config.yaml
beta1: 0.95
batch_tokens: 65536
max_seq_len: 512
MLP neurons of a small language model. Each row is named by its layer, matrix (up: input weights) and neuron, and shows model dimensions 0-95. Each number is 50 + 10 x the weight over its row's rms, rounded and kept within 0 to 99.
Before each neuron's rows, "fires on" lists the tokens most often at its 100 highest values on Wikipedia text that the model never trained on.

fires on: " ", "1", " March", " the", " August", " GK"
L8.up1477:47 66 49 65 48 52 46 48 65 49 52 49 58 55 42 58 44 70 59 52 37 25 40 30 40 52 50 56 37 72 21 65 50 46 51 68 59 49 63 56 61 55 48 55 54 52 63 48 47 39 49 40 54 42 63 44 54 52 68 42 29 64 64 52 72 43 63 45 31 63 49 41 45 47 56 57 50 64 64 43 51 57 45 48 47 59 31 60 48 41 20 50 45 51 44 45

fires on: " in", ".", "==", " The", "2", "0"
L8.up70:40 41 46 46 43 56 50 49 45 42 63 44 74 58 57 48 52 53 51 51 57 55 45 45 50 51 42 39 40 53 60 43 61 51 59 56 45 35 54 38 61 46 50 41 48 46 44 51 48 45 53 48 43 44 50 50 49 61 32 40 45 54 53 68 65 44 41 57 55 49 51 51 40 52 47 67 52 32 54 31 27 68 65 29 59 50 54 49 35 43 34 54 36 62 55 43

fires on: "s"
L8.up840:51 53 39 35 50 28 47 62 51 58 42 53 65 47 48 36 50 51 35 61 61 71 58 63 59 52 55 54 52 46 59 48 56 43 40 41 59 50 52 39 51 47 49 65 53 52 39 54 55 57 35 42 74 58 58 52 45 69 56 36 42 45 36 64 33 40 41 54 63 45 35 63 54 57 62 31 39 51 38 38 54 39 40 65 46 53 34 41 67 36 53 64 50 34 56 50

fires on: " he", " then", " she", " She", " and", " "
L8.up928:46 59 57 49 53 38 44 66 50 56 37 48 61 38 40 51 34 41 67 60 39 71 54 52 50 60 44 61 42 46 64 42 32 42 74 51 83 46 50 43 48 48 55 57 61 47 43 64 44 48 31 48 64 51 46 49 50 40 58 45 42 48 55 68 51 29 61 41 45 33 41 47 38 39 52 66 35 43 49 42 44 56 54 35 57 38 62 42 61 55 52 43 33 51 59 63

fires on: " |", " the", "|", " of", "al", "an"
L5.up877:41 52 46 60 23 33 44 41 54 46 66 35 40 67 33 44 55 44 53 59 58 57 49 43 44 38 36 35 47 48 44 46 45 38 55 50 57 65 61 60 48 65 52 58 55 55 53 55 47 38 38 53 48 38 49 51 48 41 51 43 60 60 61 59 44 47 43 59 68 52 53 53 53 44 51 40 71 48 46 71 46 55 47 54 42 60 63 58 51 57 60 50 38 52 47 60

fires on: " to", "1", "2", "-", " a", "ing"
L5.up1309:42 56 59 55 49 69 29 53 56 40 48 39 56 58 51 47 57 50 53 57 49 41 53 58 66 39 53 53 58 43 49 53 50 47 55 64 45 43 36 66 50 60 43 59 41 34 59 37 45 24 52 60 47 42 38 39 53 73 44 49 50 45 39 43 41 61 61 38 52 36 50 54 66 51 43 46 31 38 48 57 33 57 45 56 56 73 63 39 43 42 50 63 58 45 66 55

fires on: " \"", "o", ".", ":", ",", "-"
L8.up486:58 44 39 42 48 40 53 58 47 46 72 64 43 51 60 62 38 58 40 56 68 56 54 46 47 54 58 46 49 47 53 54 67 49 73 57 43 52 48 44 56 58 45 45 55 42 33 52 61 54 66 39 39 53 53 55 45 24 51 27 48 35 53 33 56 47 41 55 76 40 55 49 45 53 20 48 42 29 45 51 67 51 43 39 55 46 35 56 40 39 65 46 42 49 68 48

fires on: "9", "6", "2"
L8.up254:64 50 31 30 59 33 37 61 57 60 46 62 49 58 55 53 39 51 56 57 52 42 53 38 57 63 53 48 54 46 55 44 45 52 47 47 43 44 52 52 34 50 31 47 32 47 50 26 31 48 63 48 61 54 62 55 41 54 59 50 54 26 45 42 47 77 49 44 40 58 33 39 73 49 48 44 53 62 47 49 61 33 40 58 41 59 33 51 40 58 37 66 39 70 57 48

fires on: ",", " as", "ly", ":", " to"
L4.up881:61 60 63 47 48 46 61 42 49 57 40 44 55 53 57 36 54 37 45 65 49 48 54 56 49 43 45 55 51 46 50 50 62 71 40 48 59 48 55 45 49 56 60 53 53 44 59 39 53 49 40 23 53 53 56 42 56 77 43 57 35 44 72 52 31 48 65 58 55 52 43 60 55 45 50 52 50 57 41 61 51 37 46 64 65 56 69 51 59 67 70 48 71 58 47 63

fires on: "\n", " and", " had", " would"
L8.up1299:50 54 65 46 60 41 53 65 48 23 60 68 43 53 46 34 47 46 48 34 45 67 50 56 47 53 42 41 66 69 42 47 59 53 54 50 38 42 33 39 39 50 48 60 34 50 57 51 62 63 34 57 47 59 50 62 51 55 55 44 75 41 42 47 77 39 49 29 48 56 42 64 26 65 43 51 40 67 53 41 57 68 55 52 52 39 35 64 46 44 48 45 54 48 52 62

fires on: " of", " to", "8", "9", "s", " |"
L5.up366:55 41 49 61 55 35 51 69 62 64 45 59 41 35 52 52 50 57 45 77 53 51 53 61 57 52 57 64 53 57 67 42 68 37 48 46 62 57 44 59 40 44 56 44 60 21 42 49 49 42 43 43 53 48 54 55 41 58 53 45 57 24 32 37 40 30 40 38 33 49 42 59 60 61 46 28 60 35 37 41 41 50 55 56 45 50 47 56 44 45 63 35 56 35 57 46

fires on: " and", "s", "ic", " |", "th"
L5.up1543:55 53 77 46 51 48 51 48 56 55 40 48 55 37 49 55 37 34 51 59 58 37 49 35 34 40 54 51 34 63 41 57 32 52 51 41 71 43 41 51 41 24 58 55 55 43 64 55 27 46 63 41 67 38 45 59 53 58 54 50 46 75 40 46 32 42 46 58 48 44 51 43 37 54 37 42 48 45 64 36 62 51 67 42 60 45 34 44 25 63 50 67 36 59 60 57

fires on: ",", "9", "1"
L7.up1459:47 52 48 49 51 40 56 48 43 32 45 58 47 50 56 59 47 49 70 53 61 51 60 63 41 68 51 42 50 52 53 44 67 64 67 48 79 45 43 48 51 41 60 53 51 43 52 53 42 41 41 39 34 52 55 45 49 21 57 68 45 35 45 50 54 60 44 33 40 43 51 67 58 45 44 41 53 63 49 60 49 49 56 49 37 37 56 46 60 31 53 60 43 43 61 57

fires on: "s", " States", " and", "es", "6"
L5.up24:47 59 54 61 44 43 41 40 47 64 55 43 47 36 46 48 49 45 50 46 42 44 62 68 53 48 51 47 44 61 53 59 38 41 71 46 47 55 50 46 51 43 44 64 47 37 48 52 26 44 56 44 72 50 33 40 40 67 43 50 37 65 29 37 37 50 50 68 40 35 45 44 45 55 50 44 63 50 47 55 56 41 59 60 50 63 45 44 40 45 51 51 55 34 50 52

fires on: " of", " in", ",", "-", "eastern", " northern"
L4.up76:39 45 40 59 64 56 54 58 41 43 74 54 47 46 34 50 66 55 50 44 38 53 53 42 43 57 61 46 74 61 56 63 52 57 62 38 57 42 52 62 47 47 48 49 49 53 35 49 37 57 57 47 47 43 58 81 49 56 56 44 45 52 71 40 51 67 38 28 39 37 51 67 51 66 39 35 46 53 63 50 36 44 56 55 63 40 33 61 37 50 57 46 54 43 36 47

fires on: "s", "c", "-", ",", "in"
L4.up468:66 61 48 45 51 50 34 58 57 41 43 56 55 40 31 35 67 48 61 46 55 52 53 40 48 57 58 23 33 49 50 49 31 48 46 44 51 42 48 67 58 47 51 67 43 47 46 41 62 65 57 55 47 50 42 53 55 64 38 46 52 63 38 34 58 41 46 41 47 50 59 58 58 61 33 59 68 34 75 54 67 49 45 39 49 38 54 57 50 65 71 54 45 49 63 58

fires on: "s", "il", "-", " and", "t", "it"
L5.up173:53 55 40 44 37 50 44 48 65 53 46 51 64 52 46 44 63 54 70 62 50 44 29 51 35 57 53 46 62 36 39 52 36 50 55 52 54 38 66 41 57 32 31 50 43 56 47 43 52 54 58 52 62 55 56 63 48 54 52 34 48 54 53 43 49 37 52 34 51 59 61 47 47 45 55 57 65 47 59 41 57 40 45 50 41 55 46 61 39 41 50 51 75 50 44 38

fires on: "ly", "r", " by", "ent", "ist", "er"
L5.up1254:58 38 54 56 48 40 54 49 55 29 43 36 52 58 48 42 38 57 47 65 56 58 58 57 49 37 37 53 46 48 51 48 60 36 49 44 50 44 48 54 63 56 48 57 42 44 52 64 55 52 51 33 56 65 53 28 49 58 41 56 28 52 64 43 32 47 49 41 60 31 48 54 69 52 51 57 44 63 54 44 46 54 52 49 35 44 39 41 34 44 53 51 79 54 56 52

fires on: " de", " in", " ", ",", "'"
L8.up325:41 32 57 62 42 33 43 46 67 47 49 54 34 67 51 41 65 27 42 59 46 40 43 55 55 50 59 57 55 43 55 52 47 38 44 56 48 48 42 23 40 52 56 60 61 62 40 45 48 54 55 49 58 52 57 45 57 50 54 39 51 48 78 32 59 26 44 44 47 49 43 54 73 57 52 43 58 59 62 74 55 66 63 40 43 60 48 43 46 46 42 56 44 37 54 57

fires on: " ", "t", ".", "|", " |"
L8.up1460:52 52 41 62 58 57 36 50 45 62 52 47 37 56 45 45 48 29 63 44 40 51 57 56 52 43 58 54 51 55 57 42 54 50 61 72 56 41 67 37 57 59 55 46 53 58 68 47 55 62 50 50 52 36 56 58 44 47 62 59 46 50 43 58 53 52 52 38 41 31 56 43 30 51 47 45 64 51 35 33 40 65 50 56 41 37 68 51 40 56 42 49 56 38 38 62

fires on: ",", " to", " and", " in", " "
L8.up1259:50 59 62 40 50 32 46 66 35 43 43 59 63 65 42 33 58 60 36 47 58 46 50 57 49 54 24 52 58 54 71 45 71 65 55 46 73 48 47 46 55 45 41 65 58 30 41 68 45 51 44 32 52 50 54 51 39 65 36 44 59 57 58 50 32 63 45 43 39 37 49 62 40 34 44 50 40 44 53 60 45 50 54 74 46 43 35 41 47 48 60 32 54 37 34 54

fires on: " of", "8", "bra", "9", "6", "7"
L4.up389:45 60 38 64 44 46 43 52 47 55 55 49 41 41 34 38 43 55 61 44 50 50 59 43 57 40 47 70 54 44 61 50 45 50 47 57 56 56 54 46 38 62 38 62 34 44 76 31 50 46 57 46 51 39 58 68 41 55 41 41 57 51 46 34 47 71 41 53 43 27 66 61 51 49 50 49 54 61 67 50 54 39 63 49 67 56 36 72 53 41 49 46 33 62 48 36

fires on: "al", "ly", "-", "c", "y", " to"
L4.up1049:66 45 60 48 35 57 44 54 32 38 61 42 57 53 61 66 64 59 46 40 59 51 61 42 45 28 52 32 47 38 24 64 36 42 46 59 45 48 51 59 49 63 69 61 40 57 55 60 37 37 43 59 36 49 48 44 55 63 33 59 53 56 57 42 38 68 54 34 55 30 48 70 35 68 35 45 36 41 64 54 51 35 49 45 39 62 54 43 33 58 57 58 48 59 58 57

fires on: " of", " in", ".", "n", " City"
L4.up503:56 49 38 41 42 50 42 42 51 51 59 53 58 64 36 30 51 37 49 50 57 47 40 34 47 48 51 50 52 54 67 64 49 41 45 58 41 77 57 22 53 46 56 42 55 48 49 50 42 38 59 43 54 48 43 65 39 41 55 48 58 53 59 62 69 55 37 50 66 47 51 36 39 37 35 43 60 40 46 75 44 71 57 52 46 62 36 63 38 69 44 56 59 57 68 33

fires on: " and", ",", "al", "-", " in", " of"
L8.up1572:61 47 51 41 34 45 68 45 57 36 45 38 50 56 53 59 64 51 45 65 61 36 22 31 39 57 52 75 44 67 48 46 45 39 51 51 70 52 45 44 59 85 48 53 61 52 61 47 46 40 46 61 38 53 51 45 39 68 57 66 52 57 44 55 41 42 38 48 70 55 51 53 66 48 23 37 33 35 55 37 30 63 47 48 60 41 54 46 27 57 61 67 30 45 51 58

fires on: " to", " in", ".", "|", " new", " \""
L7.up306:49 50 51 61 58 47 40 46 55 39 57 59 47 52 38 54 62 43 48 52 19 56 38 50 46 43 46 43 43 70 43 53 53 38 67 52 48 42 54 47 50 50 41 43 40 51 62 59 30 54 56 49 57 28 44 52 51 59 30 31 63 51 51 51 50 61 42 59 52 63 53 52 50 41 38 46 48 29 39 36 52 69 50 43 62 41 49 60 57 39 42 43 49 46 58 45

fires on: " by", " of", ":", " USA", "ly", " NRHP"
L4.up1426:52 58 45 47 50 54 38 57 51 48 49 55 43 68 59 49 47 49 43 43 41 56 70 52 62 40 50 48 23 33 57 53 47 30 58 32 55 25 46 27 60 38 43 56 44 43 53 45 37 48 55 57 70 57 49 49 38 42 47 47 57 47 60 29 26 36 45 47 54 55 53 32 66 50 40 50 58 56 24 31 53 48 43 48 46 44 45 56 42 77 35 48 76 40 62 51

fires on: "=", "\n", "br", " the", "ev", ":"
L5.up1085:46 59 39 40 56 46 50 49 65 53 65 67 48 49 41 48 51 62 62 66 53 50 40 56 61 45 55 49 59 44 59 56 50 39 58 53 49 57 51 61 61 63 45 63 50 46 48 60 54 61 58 50 62 60 41 40 62 54 57 41 67 48 35 44 44 57 48 57 46 70 45 48 36 39 57 51 57 36 59 70 49 47 48 42 23 63 40 44 46 70 57 37 40 52 46 55

fires on: ",", " of", " South", "a"
L5.up338:55 57 50 59 31 72 45 41 54 31 54 58 52 50 52 55 70 36 38 56 44 39 34 44 38 42 62 36 62 62 59 47 47 52 55 48 57 52 43 77 44 37 65 48 47 57 44 52 29 62 57 64 45 59 55 63 64 56 44 46 53 46 42 46 42 51 36 39 44 17 33 65 51 67 62 37 47 50 54 43 66 41 56 39 47 42 40 55 33 58 42 59 56 52 47 45

fires on: "9", " re", " ", "/", "B", " has"
L7.up774:55 48 52 32 64 55 48 53 54 47 42 39 47 58 52 57 55 54 54 57 31 37 57 48 45 65 62 61 50 65 52 45 33 51 30 39 58 19 40 35 47 47 37 43 42 48 54 40 56 67 63 54 40 44 74 55 35 43 56 64 64 54 54 57 40 58 48 50 72 44 54 35 60 32 54 55 41 63 52 50 46 48 53 35 38 47 45 52 49 56 70 48 54 48 49 42

fires on: " |", "ing", ".", " "
L4.up1299:45 56 26 47 52 53 37 51 57 47 48 56 43 64 51 52 52 51 54 47 52 51 39 54 47 58 50 66 44 36 58 45 57 67 74 51 39 66 52 48 46 59 38 31 49 59 68 41 53 58 59 47 43 18 50 60 52 30 43 40 47 48 57 56 39 54 47 61 53 46 32 53 57 42 49 61 52 59 40 48 51 61 66 38 48 42 53 36 50 39 47 20 51 48 46 47

fires on: " the", "9", "2"
L8.up1069:64 75 59 59 51 50 39 47 62 46 48 56 60 50 57 68 48 57 48 56 33 52 65 56 48 58 44 38 50 64 53 60 46 46 42 45 61 48 54 52 55 60 37 53 52 54 65 58 49 42 42 37 51 45 41 60 59 64 52 61 38 39 45 53 52 39 34 45 57 41 55 41 37 56 44 54 36 75 53 63 36 48 48 33 74 56 35 56 43 49 45 45 44 38 44 42

fires on: " |", ",", " and", " of", " Northern"
L8.up810:55 50 59 62 36 49 51 61 57 32 70 38 47 50 47 60 75 48 43 52 32 37 48 45 42 56 61 57 46 45 35 61 51 43 40 58 45 43 67 60 53 48 59 46 54 58 37 45 52 51 56 38 58 55 63 71 34 59 44 51 39 54 49 55 41 62 43 33 30 18 64 32 56 67 45 55 53 57 64 64 50 47 54 53 52 58 50 45 43 41 58 52 65 60 51 44

fires on: " ", ".", "/"
L8.up477:56 56 43 38 53 56 57 48 55 35 57 37 76 77 48 48 64 42 40 44 46 48 52 60 44 40 52 48 53 41 64 44 39 56 24 55 43 26 51 36 48 57 30 37 42 67 58 42 65 58 58 46 34 54 53 53 44 31 58 40 57 67 36 63 54 46 52 26 59 46 46 49 58 42 60 48 54 47 33 52 46 50 47 44 63 51 58 38 43 55 54 54 60 52 57 34

fires on: "7", "8", "ja", "ence", "vo"
L4.up171:74 79 29 66 39 69 49 43 47 49 33 48 41 44 33 47 63 30 52 58 45 57 43 29 71 39 43 63 46 32 49 48 55 34 44 56 59 58 40 68 50 72 51 57 59 48 59 36 37 49 38 45 56 51 47 53 42 46 62 44 68 59 42 44 54 59 50 52 57 48 40 59 51 63 41 56 52 45 51 38 64 62 63 66 54 45 49 56 46 54 51 45 51 56 57 53

fires on: " of", " against", " \"", " “", " ", " by"
L7.up1302:55 58 47 40 51 49 53 59 63 45 50 47 46 67 41 59 48 55 54 66 30 67 49 44 62 45 51 51 60 30 55 46 51 35 53 57 52 39 35 35 45 49 52 53 48 68 64 43 56 50 55 37 64 42 57 53 32 54 37 58 58 55 50 38 73 25 56 61 78 60 56 31 43 66 46 59 66 37 37 39 34 44 54 39 42 59 50 44 36 52 78 54 53 47 58 37

fires on: "-", " of", "ed", "e", " |"
L4.up158:34 36 44 47 52 47 46 51 36 62 54 54 47 60 56 62 59 38 59 56 51 36 51 44 52 61 54 49 49 48 19 62 63 24 49 57 59 70 60 43 46 59 52 39 54 50 55 49 45 49 72 49 43 42 45 65 47 45 50 30 46 62 43 24 47 53 36 42 53 49 33 61 58 77 46 31 30 47 45 55 40 55 46 46 61 40 17 47 33 47 56 49 43 54 49 55

fires on: "s", "i", "ri", " life", " years"
L4.up803:41 27 42 44 42 37 45 55 54 63 35 54 35 44 40 49 66 54 47 52 58 53 47 63 41 48 57 34 69 56 46 41 40 42 23 50 44 61 46 50 51 48 35 58 59 37 47 51 36 46 45 37 34 38 49 66 25 43 70 53 43 45 63 61 61 40 47 44 47 47 53 49 57 46 46 63 42 57 57 41 49 40 50 41 36 45 57 56 40 43 59 56 42 46 48 70

fires on: " of", " in", "-"
L7.up519:68 46 67 43 49 59 49 57 38 41 55 49 71 46 37 51 59 58 39 57 40 42 68 39 44 63 58 58 48 55 70 59 50 74 44 42 48 57 51 48 41 39 50 48 59 43 32 58 61 62 44 53 57 51 71 36 50 58 40 39 46 44 48 58 45 59 45 28 45 55 39 40 45 55 42 44 49 53 60 69 45 39 50 53 45 54 27 53 38 51 54 37 73 50 48 47

fires on: " the", " T", "-", " "
L8.up1231:51 56 44 41 54 44 44 45 27 56 44 60 37 45 64 48 54 63 43 29 48 49 43 58 50 51 50 43 42 38 59 47 39 49 35 60 43 62 55 41 35 40 42 42 54 45 46 50 52 40 51 46 28 51 50 54 54 70 56 44 35 61 62 55 38 55 55 43 49 34 56 65 51 77 53 37 51 48 68 62 58 39 55 62 51 65 48 50 63 65 74 55 67 50 39 71

fires on: ",", " is", " of", " in", " ("
L7.up146:43 53 44 42 36 46 38 47 51 50 57 42 43 72 51 37 37 42 46 63 35 33 35 40 49 49 62 54 58 48 42 63 54 57 50 47 51 57 42 39 39 48 53 51 51 61 44 33 52 56 54 53 64 53 54 74 51 57 51 52 46 74 72 46 61 57 56 22 52 42 37 46 38 63 57 42 46 55 48 58 44 47 69 42 63 68 45 60 46 47 42 59 59 48 62 48

fires on: " \"", "-", " using", " re"
L7.up1325:56 43 67 47 54 63 39 59 52 33 64 40 62 54 68 47 32 59 53 31 48 67 49 38 48 55 46 52 44 71 57 52 36 42 47 60 56 52 32 38 42 41 47 54 42 57 50 49 74 66 58 46 45 46 44 25 40 33 27 56 47 46 46 39 55 30 43 45 57 45 50 42 60 55 50 45 30 54 40 43 70 42 32 48 48 34 58 54 30 52 62 56 30 55 66 43

fires on: "0", "3", "2", "4", "1", "7"
L7.up895:51 54 64 35 48 11 54 60 66 64 77 38 68 71 44 55 65 34 56 40 47 56 47 34 43 40 36 42 50 60 46 46 51 59 75 51 44 46 46 46 58 41 49 53 48 56 61 57 53 57 45 58 36 55 68 67 56 61 29 46 51 47 53 53 63 33 41 60 34 40 42 61 33 36 41 59 49 53 57 57 54 59 48 34 41 56 39 35 38 43 58 48 47 58 58 38

fires on: " de", " |", " du", " of"
L8.up530:49 50 61 66 41 55 39 32 47 64 53 64 57 49 59 44 47 38 54 55 44 56 72 51 41 42 52 59 43 33 49 55 49 46 47 40 60 60 58 45 43 48 72 45 54 45 37 29 45 36 60 65 65 57 57 34 58 55 49 63 47 31 52 53 42 37 46 45 39 57 41 36 44 57 44 59 33 47 51 50 59 44 46 62 29 55 58 52 37 50 36 53 36 25 52 47

fires on: "s", "°"
L5.up385:50 65 62 62 50 37 32 42 48 42 45 42 49 60 51 68 54 54 45 54 55 46 72 54 50 65 46 26 47 55 54 44 44 40 43 48 37 42 47 36 61 52 44 50 42 44 50 39 67 59 32 47 72 48 38 44 64 73 42 46 44 31 43 51 42 48 46 50 68 36 50 46 35 55 38 42 34 39 39 47 56 28 52 58 46 38 63 31 52 38 51 48 40 42 54 43

fires on: "s", "con", "re", "w", "un"
L5.up583:47 61 48 44 57 46 29 82 28 49 48 54 51 44 58 57 63 50 33 44 49 57 42 49 44 59 62 46 49 58 67 49 51 56 50 39 68 36 54 57 70 48 31 56 64 44 58 38 43 55 39 41 42 51 57 59 50 42 48 55 63 41 28 62 53 68 55 46 54 46 49 52 49 43 67 62 55 47 68 36 42 39 40 52 36 41 58 58 48 53 50 42 42 46 35 49

fires on: "sh", "z", "ah", "-", "t"
L4.up875:59 42 37 55 43 17 51 44 56 81 46 57 58 48 35 42 39 69 37 61 20 59 34 36 53 40 50 57 59 47 49 47 57 57 54 41 57 50 50 42 52 28 38 49 57 57 61 45 49 57 42 62 58 56 59 52 55 45 53 44 51 78 63 47 51 43 40 44 43 49 52 39 50 63 65 44 56 51 52 45 45 56 54 55 44 43 33 59 31 33 60 67 52 53 52 51

fires on: "1", " International", " C", " announced", " New", "9"
L4.up20:48 44 46 41 56 49 45 25 33 27 35 49 62 37 54 48 47 65 62 44 47 52 65 66 33 47 66 53 59 67 45 51 55 52 42 56 60 51 62 49 64 59 45 53 45 43 46 46 55 28 60 41 45 47 32 35 53 40 61 38 59 38 44 61 57 55 32 50 44 53 32 56 53 40 52 41 48 33 64 38 33 67 60 59 44 34 44 52 62 46 50 35 36 52 40 44

fires on: "ing", " of", "u"
L5.up158:42 56 50 37 60 41 40 36 49 47 56 27 50 60 54 61 60 31 52 60 62 53 62 47 43 44 46 52 51 40 35 58 40 39 66 57 46 43 63 60 54 64 47 57 52 38 57 54 35 57 50 52 47 51 42 65 51 48 45 62 43 54 40 64 36 38 39 41 57 34 63 53 32 42 64 42 48 33 49 36 49 48 55 65 42 37 59 73 54 67 49 50 33 56 45 61

fires on: "2", " San", " Sal", " Shan"
L7.up18:47 44 61 50 40 57 44 41 45 49 48 51 55 56 44 49 44 42 56 47 30 23 48 62 57 43 37 44 39 60 64 63 43 56 49 27 59 42 53 72 46 49 39 62 74 55 74 35 40 41 41 44 48 58 57 45 58 49 46 73 61 40 47 55 37 45 51 53 54 29 38 53 48 49 43 44 55 62 44 51 38 44 38 39 48 54 46 44 51 63 53 56 41 52 66 40

fires on: " ", "s"
L8.up1085:58 53 51 46 45 32 25 53 44 46 38 54 39 55 55 52 61 52 45 50 64 64 33 59 34 49 49 35 60 38 73 51 48 58 33 57 55 48 61 68 41 59 45 41 46 31 48 41 45 49 51 25 45 38 47 62 46 50 56 53 52 47 68 46 55 52 50 47 38 63 55 49 55 54 48 50 57 45 54 53 66 51 25 43 31 46 63 43 50 72 63 44 43 55 48 45

fires on: ",", " and"
L4.up1501:47 62 50 55 42 34 52 60 49 48 39 71 56 59 46 35 40 68 37 51 44 63 36 42 50 72 54 35 47 75 46 60 57 47 49 52 28 51 48 47 33 21 36 51 42 50 47 53 51 55 50 46 55 37 32 54 67 66 47 42 78 37 50 51 53 36 63 50 63 48 37 46 43 47 51 45 33 59 56 43 57 52 59 36 63 39 46 38 49 65 37 51 42 29 51 50

fires on: " in", " of", " P", " pro", "ing"
L8.up655:51 66 65 60 40 58 53 39 45 49 46 59 43 70 41 39 50 45 49 33 64 34 42 37 43 52 66 49 50 59 41 60 47 58 32 44 64 36 56 65 42 49 49 48 70 73 52 68 40 55 48 49 34 53 46 53 53 58 44 51 42 42 49 50 56 42 51 52 39 58 55 49 49 51 32 43 62 47 35 49 41 56 45 48 46 42 35 61 29 47 55 55 41 62 54 50

fires on: ",", " of", " Northern", " northern"
L7.up1391:43 52 47 64 58 38 49 43 46 43 67 52 53 55 42 60 56 43 57 51 38 47 28 29 60 70 62 64 63 56 39 48 47 45 54 57 53 53 61 64 49 46 47 52 54 49 56 44 50 52 60 55 37 55 53 68 44 75 50 39 57 52 53 25 31 33 53 50 58 26 38 52 71 58 68 43 57 49 51 52 49 37 62 45 52 47 41 49 41 65 64 47 62 58 31 48

fires on: ",", ")", "1", " ", ":"
L5.up1325:39 60 57 35 43 41 55 49 39 40 40 50 52 62 43 35 51 60 55 58 53 56 37 49 64 64 63 56 43 49 57 71 70 48 42 58 50 46 45 57 47 63 66 38 55 50 50 35 55 64 56 41 42 53 46 58 38 71 46 53 39 57 61 58 41 46 49 59 65 61 57 46 49 56 62 55 61 45 46 59 66 69 54 55 36 45 56 46 61 53 53 50 65 40 66 54

fires on: ",", " of", " and", "'", " de", " ("
L5.up996:49 55 49 57 51 54 54 42 55 59 46 50 66 51 56 53 51 53 65 54 36 46 43 37 63 43 64 39 62 49 52 64 50 44 60 52 59 46 60 42 51 60 56 75 57 39 52 40 66 30 42 54 55 52 60 37 53 46 43 62 70 48 45 38 29 45 41 46 62 56 46 58 41 53 43 48 53 52 34 43 51 48 38 44 48 59 51 60 37 68 56 62 51 40 53 44

fires on: " from", " to", " of", " in", " at", " From"
L7.up885:68 50 54 45 59 37 30 56 54 52 55 54 58 54 55 58 43 40 49 45 29 54 67 51 50 51 48 49 46 41 46 54 58 55 71 49 41 37 50 62 48 54 40 45 60 34 64 71 49 30 54 30 59 38 49 43 57 63 49 36 36 33 46 57 34 37 55 61 44 24 55 52 52 36 65 59 36 52 43 63 48 64 70 65 57 51 62 55 55 62 35 51 46 62 55 53

fires on: " |", " ", "(", ";", " A", " ("
L8.up569:57 57 20 63 54 53 28 40 50 51 60 49 47 65 42 41 52 63 49 32 43 58 48 42 55 50 56 59 35 46 57 51 69 45 62 47 28 51 58 56 51 45 51 48 54 67 44 50 45 59 52 56 45 45 51 53 34 56 48 44 53 55 59 32 25 70 41 43 56 55 38 44 41 52 42 70 80 47 31 62 55 54 50 52 43 57 53 36 59 55 49 47 65 49 64 58

fires on: "4", " has", "9", " the"
L7.up446:52 42 52 48 61 64 49 47 63 56 64 45 58 38 50 79 45 55 57 52 44 34 50 44 42 48 62 46 36 61 51 32 45 51 31 50 55 23 60 51 56 55 56 52 23 41 38 44 37 42 69 56 51 45 51 45 41 44 36 40 51 63 46 50 46 41 44 38 49 53 71 30 44 43 68 36 47 51 59 49 56 41 50 62 56 59 42 50 51 35 43 62 55 44 57 55